{
  "init_std_o": 0.00386,
  "lr_head": 0.00799,
  "decay_shape": "linear"
}
MLP neurons of a small language model. Each row is named by its layer, matrix (up: input weights; down: output weights) and neuron, and shows model dimensions 0-255. Each number is 500 + 50 x the weight over its row's rms, rounded and kept within 0 to 999. Numbers have three digits each.
After each neuron's rows, "fires before" lists the tokens most often just after its 100 highest values on Wikipedia text that the model never trained on; "fires on" lists the tokens most often at its 100 highest values on Wikipedia text that the model never trained on.

L8.up960:543557445523508498559502433515560469541479541519533504574549453529486516483547565557458569490487451500476431494395517508572540470455524488559442466502449510492535483553504522614584430559549481365511494412469524495549545532589441572563537625518482593463545522465451432523439481520486573498461439434515579510630468445387510435531430536473561488496538565505567494541550580497657428444531419501504478462482518512511473548485422503482562458568498531499462485525488657446467501514424478497467467520462498461551531457434536456447528572405390542429541477500564461496506507470514472413460545449431549571449468525511483584490574542480495495575421419529514459542458561536489472530469530427459401569504532503465518511516441481418489471559482496443501547547467541353459497503503473
L8.down960:462501445529470412554473524463489516491570538537493537554546424421516426465470620500444559449558592487548495578373536413601573489520486503521454411497493519542473545589526541575397479559493510463561441512514456463623441506511484456497572542536454526499575454553502488575581473483403470515581596484585605528524500529459501441497531570502550543484477462483471459527493493560493465511523495467572524467472421452446493446539575556462439546540613465443521382476589551434380566443453540441508488419470519488449458493563516532575528525448545452493461542561525506485449489454493466475520546527440429454417437545510580503523462489407485462470506488461438524467545407475550513504463570448523462498545541475467536474475490522498573486522434489532619590490548547436413439446448490
fires before: "\n", "0", "ear", "es", "-"
fires on: " =", " (", " |", " y", " sp", "on"

L6.up61:548568427458533578607487547500454511589450537450506450479479497475459455454413494552555455583486528503518517467466479450511472395459555481532482528497473528469475384490506613605534439498546504502445518558480504492455476488437501415478638503443554532484549513521478394425531493489486532552499549446391534561431499526397458590496543506497524585587576469483606496447558480438515504547482587541547445575490602526526531475546565512529407539482471523531430506500454507511515546472513507548592480529424455556519543550471471461463487467497492430562442526608543518533543541453484410526503462466533480501536557500592502553452493464507456439557518576453495462414491491432456537455439545457456522566487531420364541423594586475606523527554507519465462472500488385415488444529543464
L6.down61:455524499542436513513553598497455497469520548472559426547496511395484451538427473495496448470532465494484428484607439468461520604585575572517514489465441486514424497487500484525579549525487444575499504541542459471434494518410448510580426485509517427465530375501457501433530400504499475470512529493586457494393530513519491402470537503520493489457441477483553518435542447516562562535508532487518435570466506476461466520543488578464476505572474529549563502402498531416536546522367526569563512532553464421496524435590491514437536458522554555572454529573489513420480503416457387532477493472561537554506477523517460581558520445439492547549541437403490387442476439592522557466491654464495491550525450437526586541583536440491516578578549582468478495461472453526533521590576495
fires before: "ut", "per", " to", "ver", "c", "ther"
fires on: " o", "ue", " O", "O"

L5.up896:570489448396468426545498425422541504480489421412531452459484526550467425498488497443476491487519439489440488511447542516447588536471564416445564511526516463501375418473425483563557496523425457477555538545505519545602474473567535527428456534440496480510468468593589456534398547582485629515542503543541549473475399554526515481549517492559548438510444616539601491517479483502591495508486572399581513438493511539591484439556460530487571488563478531486609495438452447490510534478529477511487547486532558465559508552585470538430450388545482548477515510557522513533539500524483493458498430538539496512534454531523427452476511456499476540412464597535499519542685500517486517466521420443539483533452412465497437453531482473476437547426519485459458581407511436490594510507532543
L5.down896:475483496458490542593490546473503557510537612435476462547462496514512508504511495514429510468542525423473405510423449501483488482527486533494335451513447473445451462519479532378410440522580505531484428444508505519576519444570586558548565555507430407567493487468547512488394500488517431568530476529513445574456523453426467528452551508403535521518442526596504492550489557517548426545607505433581559548480505567485472528603534483505494487522468405565466514478407463496567552601458478500428466453527480559473497451516574585533461512471502528510455503500498417450560458494408472593566456496466559439562591441398489518374529528516456575514566571514562515496493496505477581556469585606394530473519517448534468486536429459530457497416479460494476570561490521532485489524502580
fires before: "m", "p", "b", "es", " ", "om"
fires on: " com", "op", "om", "on", "im", "em"

L3.up655:534504479505478482477597439496468480500534495524509571598485487449403489487519454478537459500512481551529594421577492500497498490393530579492474460546595522472501574550563431505515574492500538434457482504405507444427507531627475455483474557423505559471443505418455519572500397471435477498519554530509447590514546487511386520490488446583528511526588449498617487422442550537544420386552474474492591485524494500534477462568437524549591437497561531444476477548590591473576494479508529580474557474356489511486508512493496523416541462414515498536524529421539440520420456470506475488636402483415452539514526523549497489553525492498400515474500560474482436482551626438480539462478572468460489482460505507517589457450517467412469485511475509574523534521485549491422460488580593
L3.down655:566502530504409463477548499444543458564496435472558578478365398550506458543520446399514463500480468523522489448566549545513452512336533523464481460498507517452485469498471471501507498505551490495527532567301426412531513430520488543509476486571520471406503534514467465508492575554441491492562506580497477512435578424428419531433564487548476529525652462488485511442476574530508465421424491488534562518534443536587531431519558408460481515542473398460453498476569517519442546541546584571505451511464526522443491521572549521479454466479451581536544560458391563567443551453483502525482468541567437610491501488434566496459517493479436534509525448490604489542537484503472522504460618515520494552488519535507550549515526570398437558505462488548512543552500581476522460562422540
fires before: "|", "-", "\n"
fires on: "\n"

L6.up323:625537415579443486581490461459489519518549542518504387445487440484486488533521492510445469487461507532526470547524501540426528443549543609505479514610424475568526507386471490467561391531424485562417514536451453523521536520548522477508447527552480570401430472571552471454581575572538573552463449538560593512455596568495386502528479523448526492444500510458444484545498476413531381501504509463469500501479498524529451492509563517458518463442497452470507464512565497478544435545528505518596536456405441538518519480565488499521483489384447502482445563533534516589551463454586508500503581469470457529426517460465553637490451530556479483441505574434477468624496460504535499465518500494498366535448545510538418426542526503546531494554484561499480415489368492483461612501566452
L6.down323:512596402550508429476560483522536433525553536499538536478496585529555626470527539471502522516526533480543474522519506462622451520575577550525491475400421463599445481547466451502500422475523491521477593516485492482471531389453413464448552494458442480475450489445559461523440541531529499452552444497559469516438532484434438453521496498451491462590472427489442543518506532569501533454526527600507501484552465476607553482553464518452579506444485499548514440524451495526432447517479493517528474451496546571497523355488413545463582495491516437479523524557478634478457495639561494503405487494452410461574540548497453520513425439458534540515482600431508553602535500402487471433486420406569464526555528527466511509508492560493377479503490538469505516442426562475576546613493418
fires before: "an", "os", "le", "et", "il"
fires on: " comp", "p", "im", "ers"

L5.up62:554549583523473574533482533429526466543354476536529558430485528506365469457498508458438553480506472498543565621513499468425529459468556504556468472545511504437502560442472491502463510514547478557465538587474523460420412507418559504500506482521413351447439562488524498540468546523471493569449558449487477545508518460423361509483521499455484399437472487586451560506499451587467456453508443552519525516467481541540608499410479534527396542528540570447535456555522578549611473543495467501571506438473516577446579451531507460518490529415509490546542610503501592414545429471468498520551572522452507453529443463512485546429551473493572541507428426476624579486496544489448450511513525548477537556540525511476374426546490485510492540559494488526431507572416477472501441499548491
L5.down62:567500500504499396512391519557541589474565517504470430490515572446577522555553510486522568559519503488559513546527505492554506500451489595607526469442439420555427429497509590435534470583546524426430501438465511478529571608480603541476489507486437530477522505555473530421533527468557470374494488353511484510364448537456519536482574492508415527456544497366501463510543537497550467477507541543457469520484567446472443484526455477436501518477645485520484480531484570564476489439434465449530477458565520450539517516493535406501412512478458565485605558391469475427524382498482603562496499452487465526481458523448572629521416401450490455425548508503472524560527478572485536519484405480510462514538505544469532495502502533503492548472509601510548497438478569527464499473490478
fires before: "an", "er", "et", "le", "os", "e"
fires on: " comp", "und", "un"

L8.up964:557484551490513439518471507508489571459470529480545576521596440567503517436496529487459462495561422431551588509514491482527608567527496504476474426514505505463453448398454570579525486574436580467440527396515414477554435441545561490549430491494501473522522448504405488568579469445475515508406444457520451482486494434547547520411627467527512513527481492596557504511430603486525427482454545531330626494548402480541533534507557438530509474547548517430497506455578417512562546504518496518437554512498484558483518587588521472532438476541452544560586560481511503438482452515473462505521462435501474572500466543572475450484469510453487452560451580462608463492390482495480459451517504475397482541509521482487527444575436421504536530466480465439442495471526616434501426574542540
L8.down964:531434537469538429556465549433507497454524494426513533515408465485475444504524410507543425533579579578470410562530438484499506472427580501525486444501424490401477506543407561576545469467504386463583460523452455534441482450500652463402538581472462438519524524588507447501532544530432542459555563490505475489494462542541559442528469400626556528554510505482520409479566533560473480546426613485484538563559537453549436416505520476493546483453519463478512509497439425457404411529498542501519524552461508547468527507507520501575552460605518521484521420460504510482526403465550460439509520508453424550556536575606551548476480476521389578495491528504451438504548502522552527518477432538440547474498533547437509505522500432460516482488531533490474450529508517564441648457487628
fires before: "2", "1", ",", "9", "3", "5"
fires on: " ", "1", "2"

L3.up77:570476504496522538522500533513552561428428551521460539532519561464455510485469441461487559501496461563497490454460468497631464436379526581557507571476535540508500506493456540494495494536493472499519445439371472561462498481490538451481554537477448544512495441468412506506555435354453525539543438505571489555456559443564458546569519461566504527562508536593496543586392509483572451451552430429496536542492456523500542396638416457433408531493493502459367486456529507442529484345516558539442528555504501427570548540441544489550570578399488534487497503475414524541541459492590471441573545486468465509499498454561476521486470498493519503549519564392495483504615537557498514434485553526528464539491428583527472486438527503458602502460409534487518532484458487603486560422465512
L3.down77:537447518506404464523470373454495580519414483546455489490499575510431505427519455389407571514479500464521634502550509578537477523420458498445477480528499445493406531515580500459470539538558474548437523603459423529515590455442483493388460476499475531544468414467507619564554446503511514467493409534590488539524498626556476500423640548510492491497475468461509512485425581412471503472477404511577549469502490514478526461580523516473447534534517512455404486490588527478509484531519544576492486529425516507462524586504395470489517514585496521495602519531398551484545554444498503454574530562497564528464443531511543553425498520446490577517463468464478474484537519485520457615430603544536427468546483521527553514481498609451476451430467517454569508574516456425437518528456504
fires before: "-", "ay", "d", "\n", "f", "v"
fires on: "\n", " pro", " pl"

L4.up727:577546436515498488523462467530504556493498549400514500481536432433393537540476488549536433463538457450530523452460465580470574498437497507476512490525583431521457534463439498536426513515643469506376555457540517466487478566438561474457499442538482523548444531561507470457554420584439463532606559462451522536483461553558463611528481510480566611474508525476551549558450535527521435456478603519523538507461587500488509498526450507536467464492416465508542524448464420549471476406456474388605545487432566426470506526574457555422393532553600543526503534499549457508507447429596534515475549447535483459446550482392472459487433552531572561471418579523501493463550579566463493435499421547496438538513547497588553490474503579501507462488501511424536506469492478370464502462551597
L4.down727:580452426532480520492517573503513553503589492446488554475541509438454565601392441535477472475541500477555506525530519465427447527640535442560466472557446513519437442559490598463550503520553507513476541447533447517538519496478559487442434506451541477510517460603414456497502376476527484472502454476386653512380480487575461534419528516484468510433500459447501523554509531519554458511464544499516505486514594551527410432476578476521503487560516450584520510469534411437447518564480405477504474429599532504506470525587530537423537463471531616503504497474523422455587533524543411499517536420570474480501528597492446487481565587434494466461471561560529506530538528434507515425450484442426545527468428525477491449447460488479490525379464568517595516473525599478508578417483571
fires before: "p", "ent", "ill", "b", "s", "et"
fires on: "em", " m", "im"

L8.up1002:413537497397545449593459539511512556479541503542523432419436490417553494492572569530553582586487465438501510506568468513539508446532530565524486517498459492498463458545531496587554481569476482513448521495411500433399505561491451468517545572527471597509468457601451445461586420527518492542509489464534412421501491493482460524592553521653494485436545417528632506376437538415488495573558470498490435473449507442541516559531460585511445553435521511455409452487477515483561598474515544563620468496435522500554440411508471420485577504476534588497524605538459483455444402463466389469485513507513491467461539498413577586488557468525490491579479465459507446459546485517454436483492516488523558508482491471489574482474438433521476454492568561468520511502431465460552533591480470
L8.down1002:509517485549467488521567485541506473527451533430544547538491497534465553563585500520467498546405445521613473617531491466519517562378512526476517506382479480492563499486498470540439496483474536463528529582473522541542517449479411530491469501539422562499490574520450478485469441483483432517574499571516459545463527537483494444480478455548477401419454551457479446519529600508553482514536499501607400563482492495496534548470409388538433443485498415441553500468471530471493490510566613508441497423587522495389320485509502485462460484520485483484440494614491514418478518402555518505439540455553479497513552637476474478517561429486445431503560461496532462494589601505564583502562609495494473454479554570487470455518604511509437488507523619572537548540426468445488450498465566
fires before: "ut", "ver", "ther", "\n", "ld"
fires on: " o", "\n"

L7.up314:470525452445544469547467499569442557447438503512439524515505413469440512492446508518555558565506494526551545535505454434449621521436526452431492499548512531508542485458406491558464487490371523472409578442485485453562463477527437502521487494563493438481491524515443494471539433520461522513396474451456520431575532503478553612539524516511453459551526606460452509546476489548450502530535410506491514555547459480578602501518498488559542406565522584472556531531570487536460575517534463600351506480497564575466574482548475401531496430511466473642589412520539546519511458496468446468427492447473496492488451528576474378514463548598430515581444514544425483520452540491483532564539466575452476517614475467447438441566491442484516456439522483494428498481494463488526495591623564
L7.down314:580567478493495484449513609417528494550527505538468529515515455484428441475516558489536555491568562575446498570537490555504509540438529472537462511436434456474578496442573517506450442454458496480595459454529475577466557505515516463477531493501482473512578487537555452505530551394449477499484467505488475497543434484462473466508481466532467548451578403485465444497437549419467541562440607607543414513480530429497518444466490468489446487443481386546512510465445450546424539466525468513507559531463542557506452510406476426602490509516487537463531449425519550541501513517493423523468475488468529615540557586590515504539531578501495486589419459566459491436450498590460483570619363483462661555405449471465509511476470588521398497518554528610399431518505509551478509602491457
fires before: ",", "2", "1", "9", "3", "8"
fires on: "1", " ", "2", "0", "3"